config.toml
num_hidden_layers = 9
bias = "none"
optimizer = "muon_variant"
max_seq_len = 2048
MLP neurons of a small language model. Each row is named by its layer, matrix (gate and up: input weights) and neuron, and shows model dimensions 112-239. Each number is 128 + 24 x the weight over its row's rms, rounded and kept within 0 to 255. A neuron's up and down rows have the sign that makes its largest values positive.
After each neuron's rows, "fires in" lists the words (lower case) most often at its 100 highest values on Wikipedia text that the model never trained on.

L6.gate151 [100 154 120  59 101  92 115 123 136 148 117 149 118 148 138  73 111 121 117 108 136 152 119 119 131 147 126 152  96 131 110 146 163 113 147 133 138 121 105 181  95 187 119 179 156 185 113 157 100 154 129  78 102 143 135 112 173 167 171 129 110 131 135 155 129 111 105 109 105 153 123 144 106 143 131 138  98 135 134 108 135 171 143 140 148 136 102 122 129 182 118 102 159 158 124 139 107  92  89  92 182 153 141 155 120 180 140 161 145 129 103 156 106 147 140 111 134 146 161 111 130 105 157 154 173 124 142 104]
L6.up151 [151 133 174 167 124 138 167 125 124 145 140 138 111 124 151 129 122 118  85 154 131  99 139 156 142 131 157 124 146 142  93 114 152 145 157 148 134 125 138 194 131 103 143 115 112 123 142 146 128 123 171 137 102 118 101 128 153 135 133 148 144 121 145 109 107 160 169 156 165 135 124 105 157 103 139 118 102 117 128 129 116 138 168 126  77 123  93 137 108 184  97 180 127 157 168 175  97 139 150 138 138 174 142 147 119 136 110 113 133 107 132 138 106 124 109 125 144 113 136 175 107  92 170 128 110 109 124 125]
fires in: "to"

L6.gate710 [ 89 139 112 106 147 125 114 160 118 105 144 125 137 119 151 121 130 107 130 131 136 137 114  91  91 144 130 155  88 111 167  97 132 168 127 140 156 126 180 139 115 140 175 147  95 110 168 109 117 157 102 138 143 147 130 124 112 103 131 123 110 116  66 114 102 111  77 134 111 174 136 107 150  89 145 101 164 108 140 167 126 155 136 146 122 127 118 141 135  92 126 105 111  62 147  94 131 114  98 120 134  97 119 162  48 130 127  92 127 168  99 154 134  85 137 123 125  96 145 180 102 100 133 129 125 136 142 122]
L6.up710 [142  92 122  95 154 113  75 142 128 180 140 115 187 134  88 109 132 136 139 132 143 138  69  77 132 100 156  78 114 157 124  74 102 143 154  94 152 126 110 121 177 140 118 159 149 156 122 136 119 121 106  97 127 171 147 101 137  98 147 142 155 157 177 117 150 119 129 163 134  98 130 125 140 153 125 129 114 145 122 130 121 135 140 120  68 159  60 118 131 151 149  89  97 103 117 124 108 131 130 149 111 113 164  99  68 111 147 149 153 130  96 128 103 138 107  94 106 134 125 112 171 141 144 130  88 126 102 157]
fires in: "de", "al", "to", "la", "in", "of"

L5.gate154 [137 177 111  93 144 117 109 121 125 140 119 154  91 131 127 153 160  93 156 147 100 146 146 150  98 132 114 142 187 175 104 103 129 126 145 134 108 138 104  35 117 133 111 109  91 112 110 138 162 116 149 167 142 122 127 174 121 123 121 115 123 125 151 137 167 102 117 144 120 136 102 104 111 114 103 125 131 121 134 120 136 139 121 150  83 138 136 148 158 135 122 145 104 148 113 143 114 135 152 133 108 123 129 140 112 151 110  96 105 126 116 121 171 140  66 121 110 113 123 120 127 108 135 127 131 146 160 107]
L5.up154 [114 138  84 127 173  88 102 122 140 147 125 138 129 143 127 165 139 116 152 143 108 115 150 131 154 101  88  78 157 129 144  74 120 117 131 127 125 131 109 113 125 129 155  87 133 110 107 173 134 128 126 110 151 121 102 136 140 129 127 167 169 155 157 110 151  86 104 142  86 136 153 121 106 100 166 161 139 121 121 129 136 127 130 159  87 143 148 126 144 125 103 160 108 138  89 124 135 107 114 144  50 134 160 152  87 183 118  92 125 117  93 141 130 156 119 120 154 145 136 109 132 150 168 110 136 161 145 128]
fires in: "of", "with", "to", "by", "from"

L5.gate502 [150 115  81 162  89 149 106 100 161 114 152 124 114 109 119  72 160 127 109 114 115 138  90 101  89 163 151 127 145 107 146 102 141 154  93  72 152 149 201 128 116 123 147 108 171 129  92 127 122 196 128 116  95 144 112 137 121 124  79 115 121  90 140 135 126 107 135  98 135 120 129 158 159 181 117 130 139  64 104 159 109 142 138 166 151 132  74 157 126  92 123 157 143 123 135 128 124 135  82 110 110 100 115 132 137 180 115 134 112 131  92 188 113 132 106 117 147 162 131 140 121 135 137 141 158  80 131 110]
L5.up502 [104 113  79 126  77 113  91 113 130 141 162 141 115 127 138 113 101  80 106 158 131 146 152 125 128 124 131 158 103  99 159 145 106 152  74 112 149 141 147 137 137 135 127  90 156 124 144 141 171 169 107 114 108 128 166 127 128 134  70 155 140 107  91 172 139 112 168 128  59 170 114 143 117 121 106 117 132  70 155 138  90 111 102 136 115 160  99 130 131 135 142 168 152 116 123 132 117 143  56 112 134 113 128 120 154 188  81 122  98  75  93 154 129 151 161 174 138 134 118 152 132 131 103 113 141  97 130 120]
fires in: "were", "are", "was", "is", "being"

L6.gate941 [155  96 132 110 114 113 121 114 123 118 136 164 127 117 112 102 140 148 146 152 104 105  98 137  99 121 103 113 137  95 116 139 116 116 113 122 195 119 158  99 141 139 145  75 147 125 129 133 100 111 127 105  92 119 135 145 135 107  90 123 108  92 132 104 123 105 147 132 134 148 138 149 105 109 137 172 157 134  65 144 134 142 108 101 106  97 118 144 134 121 124 136 125  96 136 175 153 135  95  83 107 148 107 163 152 132 108 128 157 101 120  99 123 111 162  95 105 158  93  85  96 146 139  93 126 147 131 100]
L6.up941 [140 102  83 106 125 107 109  97 150 143 114 112 124 141 114 153 143 142  84 120 111  83 107 116  78 120 129 140 123 135 140 127 150 141 119 145 153 134 141  89 123 104 163 145  55 121 136 128 133  93  85 154 136 156 180 144 125  81 161 160 105 125 117 117 140 117 113 138 102 157 119 147  83 120 149  98 156 169 148 116 142 133 129 133 130  89 115 110  90 112 106  99 124  88 113 151 122 173 105  91 122 146 127 155 173 110  81 132 162 116 151 129 165 135  75 117  85 102 119 122 140 144  93 129  80 120 143 100]
fires in: "after", "during", "for", "in"

L5.gate451 [130 147 126 135 104  93 157 123 138 101 133 139 112 121 146 142 143 139 127 135  82 100 107  89 143 118 166  83  77 149 139 129 135 137 139  91 122 149 138 159 174 123 100 146  94 121 135 127 111 108 125 135 129 128 119 118  96 149  72 120 122 116 125 115 124 128 124 136 156 119 145 121  90 148 107 108 163 154 101 156 143 139 159 148 108 169 151 147 134 156 146 153 130  90  59 138 100  62 109 109  92 144 135 115 120 170 143 145 122 133 113 132  92 152 138 122 128 117 113 118 111 111  99 126 155 127 117  90]
L5.up451 [137  97 132 127 137  95 153 142 152 113 114 147  97 126 119 155 112  78 119 122 100 154 119 155 143 147 156 128 129 132 126 130 145 127 124 121 127 143 143 133 128 135 112 108 119 113 130 168 120 125 159 140 127 112  85  66  93 105 168 152  81 121 175 173 157  94 128 109 113 133 144 163 110 171 118 120 151 140 143 152 140 143 176 125 151 177 144 169 156 140 186 116 146 155 111 155 156 121 160 132 127 108 127 103 175 123 114 144 103 109 134 151 107 111 129 143 179 167 112 135 142 146  98 100 119  99 157 140]
fires in: "with", "by", "the", "between", "all"

L5.gate936 [155 145 118 115 146 120 131  83 127 142 110 142 146 124 139 105 140 154 111 139 144  98  98 103 108 110  72 112  83 108 153 137  90 100 119 162 113 109 144 113 135 144 181 130 105 138 145  88 178 107 131 136 110  97 127 132 156 156 158 134 140 111 117 150  81 116 160 122 124 119 169 121  76 134 130 132 115 162 138 188 124 153 143  80 117 134 123 113 156 145 120 132 125 128 152 108 123 119 124 134 137  97 159 130 118 131 107 114 137 126  87 133 129  78 118 124 117  93 135 149 135 122 102 152 125 179  83 190]
L5.up936 [122 143 130 126 147 122 135  79 132 172 109  98 103 134 112  96 138 139  82 149  75 104 115 105 119 125  88 142  97  92 130  78 131 116 132 146 134 103 155 125 119 156 177 127 132 108 174 119 114 148 133  86 160  81 132 142 107 180  92 112 137 123 119 160 105 130 161 130 115 117 151 110 100 112 161  95 127 170 171 152 144 141 113 141 102 106 131 138 145 121 117 141 149 115 126 131 138 111 121 102 147 104 106 179 129  86 104  98 135 115 106 116 136 127 101 145  96 125 121 119 116 123 107 130 127 144 125 140]
fires in: "before", "since", "in", "of", "during", "early"

L6.gate62 [122 126  90 114 149 126 120 129 101 118  98 135 121 133 141  96 149  73 120 112  84 136 118 110 119 165 147  92 151 140 126 113 130 144 100 146 146 167 125  98 114 124 151 145 158 120 164 145 110 146 118 167  97 176 154 170  90 132 143 186 102 103  99 131 129 134 140 100 117 162 163 124 101 130 109 162 112 170 160 164 144 125 136 144 142 134 143 150 133 141 106 110 109 127 119 111  81 140  96 149 122 183 117 118 152 130 127 109  90 132 109 133 130 157 160 123 151 154 134 104  99  77  74 126 109 169 159 145]
L6.up62 [111 138 157 125  69 115  98 127 135 147 120 165 156 135 158 136 167 155 110 112 152 121 102 127 156 144 111 142 100 121 104 120  73 123 151 129  98 106 106 139 109 129 138 132 148 156 124 103 115 153  88 122 119 101 115 167 119 128 114  95 128 171 137 163  99 104 156 126 108 110 129 138 118 110 126 145 124 110 118 122  98 115 119 155 114 111 144 112 137 132 135 162 126 137  91 138 175 115 113 157 139 145 124 132 135 157 124 127 203 128 106 143 131  96 140 123  91 131  97 103 165 155 111 143  82 165 161 106]
fires in: "after", "until", "before", "of", "in"

L5.gate915 [107 114 138 136 130 118  99 170 120 109 163 132  64 171 134 102 162 158 133  88 132 121 139 108 148 103 135 126  79 108 154 121  91 140 137 174 169 120 138 129 134 182 146 142 126 131 125 171 121 150 112 143 121 106 123 166 152 165 128 138 123  96 106 128 175 109 144  88 168 122 146 154 124 110 142 143 159 111 183 152 109 157 136 106 112 118 142  77 117 194 115 129 121 100 148 140 103  89 135 151  79 145 105 137 127 165 127 100 104  96 103 153 122 141 166 158 129 155 138 160 102 129 132  91 181 140 130  78]
L5.up915 [114 165 133 137 168 107 138 183 117 150 113  86  95 102 102 144 102 129 117 173 105 155 115 131 113 112 112 131 113  93 146 136  74 141 157 153  96 174  99 130 148 142 145 123 104 124 131  93 163  76 115 138 154 125 120 140  98 116 128 149 108 122 114 135 175 119 132  88  91 155 153 172 123 149 129 132 142 156 174 160 131 167 121 122 125 122 101 133 140 146 144 149 128 160 156 142 117 140 100 115 103  95  97 152  94 162 117 130 154 119 100 162 103  98 126 139 140  96 170 115 132 116 143 128 116 135 163  69]
fires in: "at", "to", "1", "reach"

L6.gate484 [ 94 111  98 135 145 128  82 116 137 183 127 134 101 147 124 157 148  97 125 111 108 128 129 143 123 145 108  94 127 121 102 142 127 124 102 113  98 117 123 153 101 133 171 113 127 144 156 161 138 114 158 111 117 133 141 136 131 126 163  81 124  87 115 134 151 150 141 103 130 154 174 134 144 157 131 148 165 149 137 181 167 142 131  99 142 121 192 120 140 142 101 145 109 143 142 163 115 107 170 119 150 135 105 136 160 176 116 119 121 133 122 155 156 152  96 156 140 127 129 173 159 164 119 137 115  95 130 121]
L6.up484 [173 142 107  69 135 129 107  69 140 107  74 128 130 113 160 140 152 136  90 177 186 135 135 138 109 134 140 149 155 160 123 153 126 121 103 161 151 154 154 129 144 130 116  90 124  93 124 152 118 122 122 116 115 117 117 134 135 169 101 136 122 120  78 118 135  85 134 121 117 108 144 156 149 152 120 114 128  85 131 122 131 131 133 128 113 143  75 159 131 176  85 152 145 115 135 142 160 119  82 127 182 121 152 140 134 168 124 146  98 102  97 103 141 143 135 127 134 147 132 106 124 148 138 169 141 105 112 157]
fires in: "by", "had", "or", "to", "as", "were"

L6.gate820 [117 150 119 121 114 106 123 163 122  93 122 211 134 152 109 132 102 109 135 115 128 114 129  94 147 127 135 134 122 122  94 151  95 161 168  84 112 175 108 112 109 112 131 138 127 124 143 163 111  88 149 130 153 130 137 167 112 165 102 195 134 114  66 134 146 162 144 127 164 128 106 140 146 146 127 155 117  69 130 154 180  83 101 172 135 146 154 126 111 122 107 146 106  97 108 155 141  92  95 124  91 113 151 142 152 163 100 177 109 139 118 136  88 140 137 119 140 123 120 156 182 114 134 181 107 124  94 150]
L6.up820 [130 123 102 131 126 155 157 119 100 142  93 118 130 147 117 167 159 188 155 114 142 144 109 133 122  82 115 109 119 124 166 154 115 120 123 119 141 109 100 120 114 160  94 124 123 138  81 138 101 121 117 101 123 102 118  99 119 164 131 119  93 114 153 110 131 108 154 148 114 128 158 115  98 141 122 173 113 142 144 101 114 105 104 127 108 101 147 144 116  94  94 150 137 129 134 177 124 107 153 158 179 117 171 130 120 108 136 132 141 175 127  86 126 121  82 127  73 150 127 127 152 113 106 125 143 122 118 111]
fires in: "as", "from", "of"

L6.gate723 [136 108 130 140  79 128 155  73 135 150 102 141 153 127 169  76 128 124 134 160 167 120 155 118 105 153 151 133  99  83 145 132 107 158  86 120 110 125 136 143  89 123 115 125 137 127 155 129  83 175  92  99 139 139 153 145 112 144 137 118 131 137 139 147 113 121 117 111 108 142 152 149 130 176 162 143 149 102 126 139 110  76  58 154 157 159  85 166 145 110 120 110 138 119 162 153 116 126 127 170 168 120 136 116 139 150  86 138 151 116 163 134 137 140 125 115 140  93  75 137 156 130 105 113 127  95 109  93]
L6.up723 [114 123 134 142 114 113 141 118  96 139 158  96 150 148  92 142 150 110 125  72 111 136 141  95 138 125 110 123 165  61 143 123  79 148 135 134 156 137 116 135  81 151 158 157 108 128 131 169 152 152 130 129 143 136 139 134 103 115 106 170  89 108 165 129 183 154 170 162  90 139 111 140 140 122 145 129 127 119 132 168 117 116 158 133 147 133 111 118 122 139 105 122 140 111 168 143 108 120 104  94 138 126 144  88 150 114 119 124 116 128 127 100 140  90 160 147 138 140 133 138 116 123 109 104 145 107 100 122]
fires in: "is", "are", "was"

L6.gate417 [114 111  84 121 160 128 119  70 132 113 142 141  86 112 145 122 103 152 111 168  80 140 127 123 140 160 113 123 149 156 191 154 148 135 131 106 148  99 110  85 125 117 126 144 148 145 138 130 149 149 101 111 133 146 141  92 139 133 153 152 169  98 130 125 149 102 119 160 159 132 127 129 138 102 125  91 139 143 151 157 132 132  86 115 136 139 127 113 109 185 136 133  90 137 148 132 121 131  90 110 107 136 110 163 111 108 102 158 129 132 129 104 174 115 115 103 125 110 181 152 110 112 131 148 149 146 154 112]
L6.up417 [147 112 101 125 182 140 107 157 155 131 169 129 116 142 184 178 151 138  94 164 124 166 141 114 138 141 141 120 149 133 106 138  99 123 141 113 146 154  90 132 110 154 153  77 113 144 181 125 166 121 122 142  88 123 121 103 165 171 164  82 115 115 126 158 115 124 121 151 103  86 145 132  92 108 138 159 106 150 119 129 156 120 136 139 111 122 159 152 106 139 110 127 150 103 136 179 137 135 114 152 127 130 137 172  66 105 154 143 140 140  97 139 192 121 155 102 113 144 141 156 132 104 127 148 110  92 123 100]
fires in: "would", "to", "will", "could", "did"

L5.gate815 [146 153 117 134 153 164 106  87 116 147 191 124 123  88  99 167 114  93 153  83 112 120 151  97  76 131 106 118 103 101 107 134  65 111 108 111 100 125 151 133 103 153 145 117 143 122 114 152 100 135 114  60 134  82 136 122 118  91 174  82  88 118 117 133 165  98 110 146 127 116 105 142 130 133 130  54 147 139 120 135 139 119 126 112 141 120 174 129  80 121 134 123 160 133 143 106 125  71 140 162 103 162 128 118 118 148 131 160 103 158 148 162 140 105 134  81  87 147 147 139 120 116 139 101 125  90 105 158]
L5.up815 [109 106 124 103 132 116  93 126 142 144 112 107 118 132 122 153 143 122 156 133  82 125 137 117 147  66 139 140 131 156 163 151 157  69 152 147 120 115 113 138 142 131 116 137 118 100 144 106 146 124 155 140 152 165 127 161 150 183 101 105 127 155 129  87 147 136 164 125 175 136 157 116 134 138 127 117 127 125 145 114 128 147 140 117 109 128 107 161 109 137 162 124  98 156 127 133 120 161 153  79 134  91 166 115  67 123  60 125  99 131 155 102 148 132 135 142 114 157 148 122 143 128  99 118 114 115 115 112]
fires in: "that", "of", "which", "in", "who", "had"

L5.gate11 [126 157 141 134 128 111 123 140 168 111 112 153 103 113 116 143 111  93 134 105 125 121 143 123  98 118 156 112 131 106 103 101 103 130 113 134 148 147 119 114 116  63 135 102 102 117 121 146 145 102 134 110 167 179 192 153  94  93 152  93 136 134 133 112 132 132 134 149 125 151 126 144 119 112 125 106 179 153 152 170 113 124 108 147 120 120 149  82 140  69  98 180 162  85 121 104 134 152 102 127 144 141 121 142 141 157 124 100 159 108 128 131 153  88 141 114 160  99 132 146 153  55 122 137 122 136 108 107]
L5.up11 [113  75 111 140 174 138 148 155 107  99 109 111 122 107  81 110 134 137 153  71 117 128 135 122 116 108 118  97 135 130 152 110 118  98 142 109 150 122 126 117 140 118  97 116 140 144 137 113 177 128 120 103 114  81 129 158 133 112 131 143 149 158 150 103 123  89 155 122 142 126 134 127 163 157 169 132 146 126 108 161 158 142 132 107 132 129 137 173 191 118 112 148 124 132 174 161 135 149 144 182 124 150 114 201 134 124 165 111 113 122 146 134 105  86 156 139 142 131 100 117 140 123 112 131 150 101 164 132]
fires in: "in", "of", "at", "from", "on"

L6.gate647 [126 154 110 111 144 125 113 151 111 121 118  93 142  77 135 100 132 114 126 138 110  94 116 106  86 129 110 156 140 161 153 126 140 146 105 123  98 166 142 136 122 100 147 111 109 116 126 115 132  98 139 124  96 135  78 138 119 138 135 118  78 140 104 122 128 141 110 123 132 146 127 151 143 121 124 121 148 187 115 161 151 128 135 169  95 156 119 132 137 136 137 148  78 117 145  90 144 137 103  66 171 149 112 139  97 110 141 136 163 115 154  65 129  88 118 114 129  92 127  89 134 146 113 147 112 128 106 144]
L6.up647 [ 97 131 116 125  87 130 131 153 111 109 129 187 112  83 155  93 160 139 137 131 162 134 115  85  99 134 124 113 137 158 102 152 131 174 128 141 149 140 134 126 138 142 117 117 113 135 115 143 157 182 130 165 144 150 133 135 150 134 112 136 173 135 153 123 106 148 120  91 138 139 188 113 130 139 154 107 171 149  97 122 146 106 139 143 104 123 132 169 114 153 153 106 106 147 124 140 159 158 111 130 152  89 166 136  60 138 131 155 157 119 113 128 124  90 140 117 128 129 107 128 183 113 159 126 130 141 121  92]
fires in: "of", "to", "for", "about"

L6.gate522 [129 170 129 103 148 133 162 172 137 136 114 123 146 132 109 119 128  95 134 133 119 111 157 123 103 142  82 129 119 111 119 114  92 150 115 116 136 132 121 104 165 113 175 146 142  77 159 144 157  85 150  86 125 161 130 106 143 119 134 158 158 152 123 181 141 107  95 126 146 109 136 133 169 170 122 146 134 160 101 123 154 175 145 120 117 129 131 123 134 131 138 127 104  98 156 158 147 135 127  97 130 168 139 157 116 176  95 139 101  91 121  92 133 158  79  82 140 115  87 165 115 147 148 172 108 126 151 143]
L6.up522 [130 103  67 108 177 117 139 106 155 135 138 149 146 111 164 123  87 157 111 160 148  86 171 109 119 124  72 166 138 161 177 122 124 145 148 150  81 100 136 134 130 187 147 107  99 171 143 125 112 152 120 153 137 156 171 143 139  95 128 116 152 160 141 147 155 118 112 125  80 133 153 142 104 112  75 158 159 102 179 161 130 166 108 125 121 106 136 124 119 101 116 155 110 122  92 151 124 105 116 120 128 133  97 135 150 142 135 152 113 136  95 147 150 146 112 174 141 117 129 163 162 109  99 113 103 128 143 124]
fires in: "in", "of", "for", "on"

L6.gate259 [127 114 143 149 129 141 129 136 133 120 105 151 130 172 148 140 131 122  72 133 135 116 117 131 139 157 119 112 125 164 139 114 157  73 100 142 134 175 121 129 126  85 121 126 133 148 120 142 112  79  96 166 133 154 105  80 132 107 139 139 140 136 119 144  75 130 137  71 148 106 118 114 176 125 109 122  78 147 148 146 122 114 132 123 141  85 102 165 107 158 139 119 124 149 133 148 148 131 135 116  92 124 101 154 153 109  86 128  83  93 149  96 115 123 147 144 155 123 140 147 155 115 145 140 129 102 151 174]
L6.up259 [107 102 118  85 118 132  61 138 142 165 127 132 112 139  57 142 115 111 169  85 103 127 110 140  91 149 145 106 144 136 115  96 135 125 117 102 100 153  93 124 106 105 103 154 130 133  93 148 132  71  81  51 153 109 117 107 134 129 182 139  78  99 143 124 136 125 116 131 185 127  70 161 120 146 141 160 136 119 118 133  78 121 130 202 112 119 126 150 123 127 124 114 117 158 120 188 144 134  92 134 127 153 127 108  93  95 131 132 131 148 139 131  99 114 151 110 130 143 140 123 165  87 122 118 104 107 167  71]
fires in: "on", "to", "op", "at"

L5.gate339 [121 133 120 140 156 113 129 133 135 135 144 144 149 114 127 135 101 146 103 150 120 182 134  91 143 114 149 109 100 135 133 123 157 106 118 119 140 135  97  91 170 133 175 106 125 144 135 110 114 146 121 132  94 140 128 122 115 182  99  93 120  99 131 138  83 140 154  66 142 125 118 162 136 187 136 125 140 160 102 180 129 127 140 141 108 110 150 132 106 154 119 137  65 156 133 156 116 127 130 112  89 121 109 135  92 136 128 111 134 153 117 137 133  91 140 113 176 141 106 148 110 116 119 135 122 188 128 123]
L5.up339 [160 125 120 125 162 142 131 101 130 119 115 157 154 128 129  90  97 105 146 130 175 124 113 130  91 118 164  96 115 143 118 116 149  59 147 110 102 139  98 142 146 134  95 147 120 127 119 139 156 108 121  77 104 116 106 124 110 153 142  98 107 112 138 123 130 126 147 139 156 152 136 130 107 145  85 129 111 152  92 152 113 114 134 129  93  81 125 104 129 120 121  99 122 130 135 150  80 101 105 140 159 156 128 173 113  93 127 131 129 136 118 141  93 131 140 122 150 140 117 138 136 161 141 110 147 127 132 100]
fires in: "to", "who"

L6.gate863 [ 98 162 117 129 144 145 109 139 145 147 152 156 123 152 160 180  89  98 135 139 108 172 125 135 105 159 172 118 133 141 127 153 138 119  95 118 117 144 106 168 112 125 177 132 132 142 107 120 136 111 125 168 166 147 114  90  98 180 116 159 127 140 132 142 116 124 180 122 142 155 157 125 105 147 109 155 113  82 144 108 155 105 137  89 132 122 136  92 136 127 125 134 123 142 132 103 133 125 127  67 135 136 119 112 145 125 125 144 137 112 128 159 129 124 141 151 130 112 145 179 123 120 161 144 169 141 118 134]
L6.up863 [146 139 110 117 147 134 110 130 109 151 118 121 172 131 131 143 125 100 133 161 173 113 123 131 124 121 119 153 128 132 153 116 122 108 115 120 124 149 123 128 150 114 144 108 138 105 106  89 122 130 125 119 139 113  60 127 121 137 106 154 142 151 135 103 199  89 124 133 140 173 163 145 105 169 129  99 111 148 150 111 100  93 141 156 132 127 138 156 130 132 124 138 110 124 136 129 117 159 172 194  90  98 153 149 134 146 151 129 126 100  99 177 175 123 131 137 131 191 124 134 164 146  90 114 150 138 111  99]
fires in: "to", "by", "with", "jørgensen"

L6.gate347 [131 121 125 152 113  83 127 160 144 112 116 148 174 133  90 108 129 154 116 104 141 138  97 124 145 120  73 134 118 115 103 169 110 155 101 138  98 151 148 152 133 101 153 112 112 123 144 117 108 127 106 115 123 127 112 118 113 123 156 140  93 140 169 137 168 103 112 113 148 162 153 116  99 114  86 137  73 131  99 156  98 170 150 120 128 128 121 119 193  93 145 127 117 138 146 138 118 164  87 136 160 167 119  90 146 146  99 142 146 140 111 140 146 159 117 148 145 125 101 125 127  96  96 116 160 139 102 150]
L6.up347 [122 130  97 162 170 161 134 133 104 135 195 125 143 149  64 143 160 112 136 145 131 131 121 158 144 143 135 113 117 110 137 109 120 142 119 113 148 114 121 111 122 151 133 119 107 145 112 138 161 146 139 132 139 172 126 143 135 133 147 120 180 141 114 153  90 129 157 136 140 125 138 111 122 107 201 184 143 178 128 124 143 159 120 121 105 112 133 170 126 134 123 129 107 135 101 142 114 170  98 106 139 114 140 131 117 195 150 102 158 136 163 120  99 144 159 148  91 100 107 117 102 158 124 127 143 125 166 165]
fires in: "of", "in", "on", "to", "from"

L6.gate230 [111 142 107 135  84 153 160 179 123 120 120 149 142 123 144 112 118 122 136 151 158 167 121  98 162 148 139 131 168  92 122 118 140 115  89 107 102 120 136  90 121 130 126  83 129 104 118 154 126 147 140 133 130 146 111 118 144 125 133 108  96 160 123 109 124 143  94  85 129 133 135 150 141 140 136 143 160 105 126 120 151 123 147 123  87 115 156 128  96 179 108 156 160 111 143  99 125 136  84  87 156 146 141 135  65 130 152 129 139 108 111 157 115 101 154 132 135 106 130 123 111 150  96 153 176  87 141 129]
L6.up230 [127  76 104 119 108 171 149 121 124 119 151 137 108 139  91 111 102  90 150 121 126 146 157 110 131 149  68 199  88  95 144 111 114 112 140 150 152 148 125 129 102 134 140 118 187 114 133 128 118 114  93 123 132 154 136 126 102  95  84 127 147  88 130  97 176 144 157 132 130 147 116 123 109 136 123 137  88 121 106 110 134 129 128 141 122 146 125 116 116 114 103 171 132 149 120 125  97 113  99 159  90 186 107 111 138 109 148 140 143 111 122 159 124  67 124 151  97 167 132 133 109  75  87 146 125 139 100 149]
fires in: "was", "is", "van", "newly", "has"

L6.gate94 [127 132 168 133 106 130 140 199 150 137 144 157 122 126 145 134 100  98 141 166 136 133 124 156 154 110 129 110 149 137 165 100 116 137 116 108 105 137 112 109 141 111 167 165  93  97 131 163 136 146 118 135  98 132 121 128 160 129 156 135 120  71 109 123 122 166 118 114 173  84 125 162 127 171  92 125 116 141 126  83 159 130 140 118 107 137 167 157 105 150 112 116 108 109 133 173 157 144  96 130 119 119 109 148 133 130 127 126 123 110 140 114 131 177  82 166 134 153 111 151 125 116 155 109 139 104 114 110]
L6.up94 [ 80 126  95 122 119 147 122 134 139 131 122 145 134 122 148 130 112 128 110 169 106 184 122 129 117 117 148 131 153 175 138 146 140 124  85 100 144  92 147  97 148 149 135 115 111 124 113 127 109 145  94 106 146 148 116 130 224 126 148 147 138 113 145 124 166 110 160  62 148 152 133 130 134 101 101 123 134 149 120 137 161 159 102 142 164  91  97 125 146 124 189 108 123 128  96 147 140 102 167 163 110 112 126 106 133 149 138 134 119 150 120  91 160 136 132 127 158 167 143 143 158 171 115 115 182  87 133 120]
fires in: "to", "with", "signed"

L5.gate276 [130 113 114 119 142 124  87 141  97 105 106 118 150 116 111 157 103 153  87 146 156 146 117 106 121 148 155 137 173 159 111 136 114 152 105  93 147 144 101  94  77 106 101  95 114 138 101 132 152 139 139 180  68 137 133 148 130 132 114 151 134 139  95 127 160 147 148 114 130  67  94  81 122  94  87 156 166 161  86 122 134 100 104 135  85 162  96  89 129 134  97 126  73 151 137 124 146 129  92 131 119 114 113 149 174 102 125 137 145 106  95 138 159 114 129 160 184 120 116 130 174 128 102 159 121 127  91 130]
L5.up276 [145 134  91 117 109 133 146 114 134 124 111 111 135 185  94 133 150 132 126 150 142 124 124 143  85 158 105 142 111 153 149 149 130 115 151 147 113 142 140 155 131 109  84 137 115  93 106 159  98 149  81 160 105 135 168 137 166  98 108 146 104 127 128 103 137 138 130 123 129 136 177 153  95 130  71  94 150 164 106 175 109 108 172 122 141  92 117 128 120 109 146 151  81 143  91 132  77 125 122  90 132 155 116 113 164 101 129 158 144 137 123 117 156 135  92  92 191 113  97  74 153 137 142 169 172 137 117 113]
fires in: "for", "to", "not", "a", "of", "after"

L5.gate69 [137 129 130 123 162 168 126  89  99 150 150 136 142 133 144 131 180 132 113 102 149 118  86 104 106 108 171 139 102 146 119 120 129 130 139 168 112 151 137 129 145 120 109  93 143  94 130 105 138  93  94 118 146 123 175 109 139 147 151  78 134  87 117 188 130 104 151 105 101 155 119 127 124 108 140 147 167 166  73 148 128 140 145 131 139 139 102 146 133 194  93 144 118 137 148 157  98 123 128 110 126 116 158 120 105 142 117  78  93 119 145 141 108 110 130 113 145 141 125 166 172  97 168 145 142 139 145 157]
L5.up69 [ 81  87 136 119 129 122 137 133  87 166 161 150 155  82 125  84 149 131 130 152 127 148 158  99 130 157 116 154 168 123 130 141 139 140 108 119 125 119 122 111 113 107 139 134 131 138 104 122 134 150 132 129 136 120 147 118 156 156 148 117  99  75 117 126 146 124 146 120 100 135 114 142  99 139 171  91 149 139 140 112 155 129 150 156 105 131  82 105 109 122 155 118 113  95 109 130 107 115 121 121 107  82 147 124 130 148 141 143  81 170 149 144 128 113 119  98  94 172 124 140 131 129 112 146 135 117 114 123]
fires in: "in", "by"